python train.py --num_hidden_layers=9 --hidden_size=448 --num_attention_heads=7 --num_key_value_heads=7 --head_dim=64 --intermediate_size=1792 --vocab_size=2048 --hidden_act="squared_relu" --norm="rmsnorm" --norm_place="pre" --norm_eps=1e-05 --positions="rope" --rope_theta=10000.0 --rope_fraction=1.0 --qk_norm=true --attn_scale=0.193 --bias="none" --tie_word_embeddings=false --parallel_block=false --extras=["capped logits"] --init="normal" --init_std_qkv=0.0245 --init_std_o=0.0245 --init_std_up=0.0245 --init_std_down=0.0 --optimizer="cautious_adamw" --learning_rate=0.000564 --beta1=0.9 --beta2=0.99 --weight_decay=0.21 --lr_head=0.00353 --warmup_steps=476 --schedule="cos" --final_lr_fraction=0.03 --batch_tokens=32768 --max_seq_len=1024 --doc_mask=true --train_tokens=266400000 --max_steps=8130 --dataset="wikipedia_en"
MLP neurons of a small language model. Each row is named by its layer, matrix (up: input weights) and neuron, and shows model dimensions 149-297. Each number is 128 + 32 x the weight over its row's rms, rounded and kept within 0 to 255. Numbers have three digits each.
A block is one neuron, or neurons of one layer that tend to fire together. After each block is what it responds to, as a language model described it from the Wikipedia text at the highest values.

L2.up1529:181085110129151138091114112126084160218095148179099095122103118092182121118096138131097164179132189110139122112134119143115177151129159196158087098176154129083190114086076117133110130091176128092138159097138127100081085097080066129084072113126131151080096099146171131101123119103155116091160147166143170092145102135126090126088166112133133145025111095154109101126133145098097143146145117119114105146172143148063123155057137133134146112115112098092
Mid-word fragments. Short word pieces in the middle of a longer word split into several tokens, such as headqua-rt-ers, Pre-mi-er, Per-son-nel, P-en-rith.

L6.up190:173176116115103087168121151123133146170103151154163108150148141109121104202096120114180108081161099140103091107153138134117092146131107138128108071168146142084116102160135144102107111133147148122057160123122111114122100099089134101113060150143169144123116104108124157112136100122141108080153169126127068063132140074124146105147130116121086127111142131180134111144087089117106113120163116144116152127089140099089115085178149147095140180149181074116
L6.up503:138117153139081163132123162075107184143119159182120161120135198067122126098172157164129135093135123135165125140138159148108181179092138127167131115091127129181119141082150111118115181103133156138143193158152072132073087119125130141129124113125156140074130150114175131118156151122176147037225124136179119183113156116169078152202124078141139122127087112119170167105081161151111127117131105151189114119115137165166097094096147137159235166055136127133
L6.up677:138083139069121136074133157136185162124127156124141108129121129093166113070110144135192187095140138120150154125193163123183149165091146120118092117102116110135148065152131094139077142151184170126117198088161126183126104136148128103089104126102131132160115212156104156114133104115112135160098128167090106165097095157113102088236170133144157136133129169146179091047109081094128115095145119160093217106124109095109091118152202080110111123161110102133
L6.up903:141056105079108113095156120103108193131165059202141157148147108113111090145091086079133137115117106118134111154106167127137138126146124176134108154107126074151106102105127162102120115112188167155130139135174101178066122098124105135089168136113166187132110133172142158112117121094157134136097080158120098043126079115126138159170147122144113119102099086137121078070121117124154152133101117060146134073116111099128055155083113029141093132153120079100
L6.up954:056101172100130175126153121142172143094154131167112117110113122138101161099093129207121138134050159174143163096147151123150116112063105175188146137133113145110149117116077141099115030122190108126073120106174136129064097145171095122176092143122128151107107090109157165166140137156119091142208105154180132060144118147128094083157146156125151158147089115148133114136168091110114112119094124134207163093168123114115086155073164138073100124099100108109
L6.up1336:091126154119043130040093125140178151116124156204130101097093139076124082099096151159116127108195164130150140097189118134115095191165130139171123128164076135161183072127169123176141142087172126098048178123122110178038109073136155085131109143167103184129105149188141130167145118091122130098155158195144141114132122173172115191169112082147140140079123082110113100118133083107111093093154114142142124143119129075101086091145136091101154113145119098139
L6.up1378:099122101123159145120147112130172131095128115206129099144108082116194156126172133113133134173142099120121107090129204185119189083119112104176156163069109104152135141134140119151140144069146075135139114111135106119081088112100138112130101142106156160158078127113099116138124121145163125130163141190130140085161159142128083158174121132147101155082074029159117101121126124177108138171074147100123176158151155076142095139130144146129118161137133091073
L6.up1391:061153132066093135131115123147154172149105130087111061137129079098172145135113097105100091112100154143151099138097152118141057184160134089201074174165122061147113114105184141118121163134158116108097127148185178108084075123161114117149127098104123165112109106045137153177112133137093158148138118160114169126117093168183167134134193126104153114149064100128096184093120128159116128129157130094128083167131168153087076129127100092089123089121146111119
Mid-word subword pieces. Middle word-piece fragments right after a Latinate prefix like con-, ex-, pro-, such as ce in concept, per in experience, ce in proceedings.

L6.up249:132129186080118076141122142131126204147168156176177114080076144077144109114146115097113160119118122138130129147150114142096151102111139125139130117168117131104123099082126114087142118183112152162110146162121119141109117123118118150106148156201114126133086109137135172173181187087181190119153150164147151050095130191130119116162132139161116138100133141159169133116108115124121152112090148169146098134139140152111091103131104119095132115080079082093
L6.up290:144102117155120132078199139113173132091107137157129146120124120146118096110114092138160127155101091094132112100126132103122160100182189164129104124087083101080128110100136142131150158146112145149157160127114071118182105156081115137071151110065145157166099145123093136148097171134174125062144107148125151065101092142127142099112191159100166133150173142102099111152110097123129098130140162144093161167162098113157113142095118171122185135122121035083
L6.up501:095155090121103139059160190070169115142151108153155135076049107103128106129116132126086129177113108144086160119161174160148093102126109150087106145176143127141093146049204093144104064163161136100098173135158112143102119149122103133066147151090159149103109168114095167111112176059186147169142148122142136101088138078147101107131183109113146132140145129166104083151127063192077103087135123132093136136171118137134166099155137151159170137084189086111
L6.up1010:142157118078136129155156112148152172134159128131152144188132133124096140104106160168124107106109116146157138110134120157136125164108112176042114161094077147117120119073105150128091063124129172121113146132170150128112123145092148135117129082025134140131115111103178176112105089090092141095136113117163174094144081098126152079130112109116167078102187118115120112116098096201141102122154143174133197128132146098088094126174152146185155169054117114082
L6.up1619:142089152113108196093127117109150118149215172130150092125082130126118085113141119092099126117149075142157145159095156158128088143033147154129094186070151082087174128065187155095095118129142123121124146128127124086151160077105119128110109093071148125167129094110160165121110162160097124066219073119205156105103058120065084127121121117081139107113161078159099124060084154125084105116087127128062101114163146125063115180163137129166132102144132094107
L6.up1670:061158173130102153150148088146177178132162135201147127139085198118136169119087120139116182128155159141164194136147202171150119137134142188117146092109084082132142077149112173097147067136103108180069204145106131136118084134098117182102142139090100188147042150094130116145203115126107168070123095101141149156135065162141163101145127121156120140139080121103138098146178193203132143095120153162129088118110158068058144124073144099115129140108074102099
L6.up1704:107105133077082161096183127145128147123130171127134093126150139051123088092088073128145090199142126082111112071158146164107090141124134143146103107119130111078108144069107143091138125125124189133116138101082091130082129092102177114153103125075160107150148140062119198100136152117155126132120102143124081150153124113121126185113111179166119095158154147088155140061087179085137110097082156131107119181123144116073084147075167101097205177121159140156
L6.up1738:133123141114149128172118086147138105130140134149097135145138123103115086165090146137125107084106176121123155148123132138125140167163178129116163081146157076082169065112144098173148088127139057112192136132103120099118055129087112101129092126158112110144088072143124122126103141123137145169125142086166133121098117065121125194112115149101088130146089083135164089156116131102094101096223154160145123153189106082117126094083140149106102155169120149147
Phrase-closing word pieces. Final word pieces or closing marks that complete a multi-word name or term, e.g. Visual E-ffects, Physic-s, goaltend-ing, closing ) after years.

L2.up1695:156182076057135124100128123109157168159108122155157119105097140074158140120148124144112084124165124171112177136105101092107129128113110192186120117186143136116175123054148135192036105079128169181090140135103127134132097134053126169149141101152152142063071155058040158100121111122156060106112164081176093124089112112165114125081148114146125153092164093097107156173113141149143166108113144115156151184167153144158106092118164141105145058125126166112
Closing parentheses and quotes. Closing parenthesis tokens ending parenthetical asides, often fused with a comma or period, e.g. "name)," "irideus)" "1922)"; also opening quotes after "described as" or "as".

L4.up9:140084161106159137076156168078112182107099110152162106148138143062174105100125129173138117152111146121154134171128144102160084124140134074113094158215117144145149113084130137190099107155122116104083180095137116161125105100152128128141128164157145079141122163141118102111102067100174103111136089147106086102135150099166134121128168078083124170118120133153149181175111142184134111123199101128108118165162103133084130079065100158151127076138158150105
L4.up192:048144136116140153101162134123175204135131122125122090149117116104156153124095131224157121107175164131156126115166142195136132080116098160128118142171149127166110099110115190120118134131153147036101178097096094160113111135108100158137154075058145115128085083168084166114111065130115082080134147122136084122125091157180201109140159098179221118101114103143162177124139072143054086133139187084081185109105133084162163147104109146124177152128125121106
L4.up240:119112177115151148097170143155147216200095132133172077140091137138142094083095189111131095067138138156110151177082094141130154163127134182147120153143105099178116107164108111063141088108118171125116171130179130157127097191101099150101111145183127155153076095149134113106155096120094141126132168158136110094177155150176132140165124156126101102140133104171167090078077130102144107169187131115172159139107128091141102081073137071116049158089172101134
L4.up264:080110144130086162050137097134165135216150132121159071112168135074149157084147101162109109053108174121117107137136133179094151060118145137105091199162166161139171103102089129157083066161116215093109138125187084136111126147136150139115097156126156118170101184202168170126127102075107114097157087101182121051156103134156147157118102066110172187137100134123098106138095100146167101106126172157131144157136102119123091121074154089118150107106135137174
L4.up932:125115107151067150125168172165108171157142131155104089115162147076184111155163155142168104094090136089102152162189161117110172158083159156147110135121125092110115136126127156173091134105113184137157194161106148170131063132182085096116121150151155148089098107139122128114134143120096060090162169120163080117144119075126136132197117114153109140131130132101066134143157149148162141088147127124102125114067142025125089115148099192102172100139113062138
L4.up1189:108113139129215129116146167106110104127107144185106101142115134101176074165097087148096117129158158120130139175085137145138102131126147102147094187118088198160113120163111149148112120132100163157077121107166092075090144141108166084136151142090144172125071177094092136106143055100147071088153133163099104174101112069125145130118108153106127131109134213116115143164089072152142109131131156139106121131165156172131111160046160166120124097105147158124
L4.up1522:129033105148134092111145071148131176130120097130127126082073153129169077127144147099106082096158120127134150162115231127139122123103089158166136080150147088183142165138162133090145173100124157103117136167110146161167147167086087167048155161149161129119127189121092176093163128143120122076121106131135092095104124111136161170131183099157163166105133122150136075113121117118083105128164114123081108100148127104076129110109126108152164164073066084086
L4.up1704:154091168118144114136127098148116190125144138092135150136082122068158147156045129144111138086180113160130166108141139122154195111117128134119118143113094139129078124161110133079063142121177127097174164165087178174179137103106156126138081126147133093161049130168113122139100068059121110054176110140142112080106143088117146102162122129098159116100124161153117128160111100131169112130164113178081138164145095113057145120123165164104159144166100130069
Closing parenthesis after years. Closing parentheses ending a bracketed year or date, as in Vengeance (2011), Population (2023), Chart (2019); also mid-word pieces like la-un-ched, con-d-itions.

L4.up129:117154150093174141095162148092130172109106125178150093246135103132124129122129095107090126129130138165084138120150101065102160187137152132090144100076169148124126076137150151132154122126079162137128138098094089117127126110103103150088136147115130113122091134146120168162101065122141104119133189118159125096170092160117113209164133129119088100102039095164103167086098052136096087125131133126165170090142104118138113157069116137077145165112159141079
L4.up1118:181084077055123188094178122103122192126186110155110114178118161102167143078138143116099114162124164160092148124111097112143122159137123135158150131151157124092143088077071117137109109114119175157104129068125057110167084097161151110083145148097182110089141165189137163133143116086158089128121119148169141110158134107105126170144156115119118091100034082122103116058063088145150078162179152107168147080104161100136114081114163140116174095163103135082
L4.up1130:043135097102149107061115124079143143164129193215166129157152096122143190079202080081157079135172136173074162169131160122173140090165117130152152173102147172081121108107182049128090116128143129144115130162119152126147126167086107130131123127129121135085145132060114136175100153119199100093137106155148090107109132178099063156142103117134128148102125107092102167171089129087101129117158124103127100103070124098091135161099175166122155148098107082141
L4.up1156:103115108152067186104194178097142160142141133124088150195103151113149104052095142131087166175141134148134187156096089139161160076133127110108122131113122127107155081103100106078111123119100164086083106114163100177133134109099069162085140152054138167085143163115151197047133152159124096132109148113148141090139092105169132180154162142165171108117143151136205137097036138123070126121158168134150106146144099113137094096082127166131152205105133113100
L4.up1268:104116122092107174095118125092102140151098135143094100164162225083110150103134105105126130130066171135117209072124096129090131186105136130116100131134119113097115121109157119165081145108144167153147124172129130162137090129090167121106141131187120114147101159169113161148146102093135072163093152155125122128151167173082115186134157118124112108129078055166150142139142058150125152150119161138141175152126143085070088048126098111089146107065162134124
L4.up1355:102110087110118175092140107146180162120151178152121127169163151118090095089118154134125144087155154100076225083132103111115120170110099120151124111169123081099108071153097152171103168054155183154180156099081101169145130144103179139126108122175176188071138150129106160167092082069172121056142150113133148145115072102127136095203107103060093127122145098102140117176156117097131130116090109135155173101094109102129123088057130111092145124104135101118
L4.up1603:156027117081165182128160102137186122139077148235124112105116136094134105145126077142115147109099124134133121123085142116187161147140170120137092150142144137105167121167092087203109134152161116135123147098156180122102154144104104173138074148140138060141186069157192128141162145124139164134107156120125100099158159118185158155144182173083147110143121081164165083156142089110131093113163116129112119136163158167099093117122128075121218130183111177133
L4.up1680:116079160102096124136101168104167163104135142085169140183190239092131132094140050092118142118150105122118134074115094127110172154092118117188132148122139113146142139107161117117103084088124166196134164106157070107174097123135106150136051075132160127075117078112161187084133102098088127124117134096152114108157141091112135100135114108144159122107115100154141159128132061158191128111190084089120158125087076058149131135095204122116142107131106104128
Mid-word subword fragments. Middle word-piece fragments inside common English words split into several tokens, especially after prefixes like in-, ex-, dis-, as in ins-pi-red, ex-p-anded, inc-re-ased.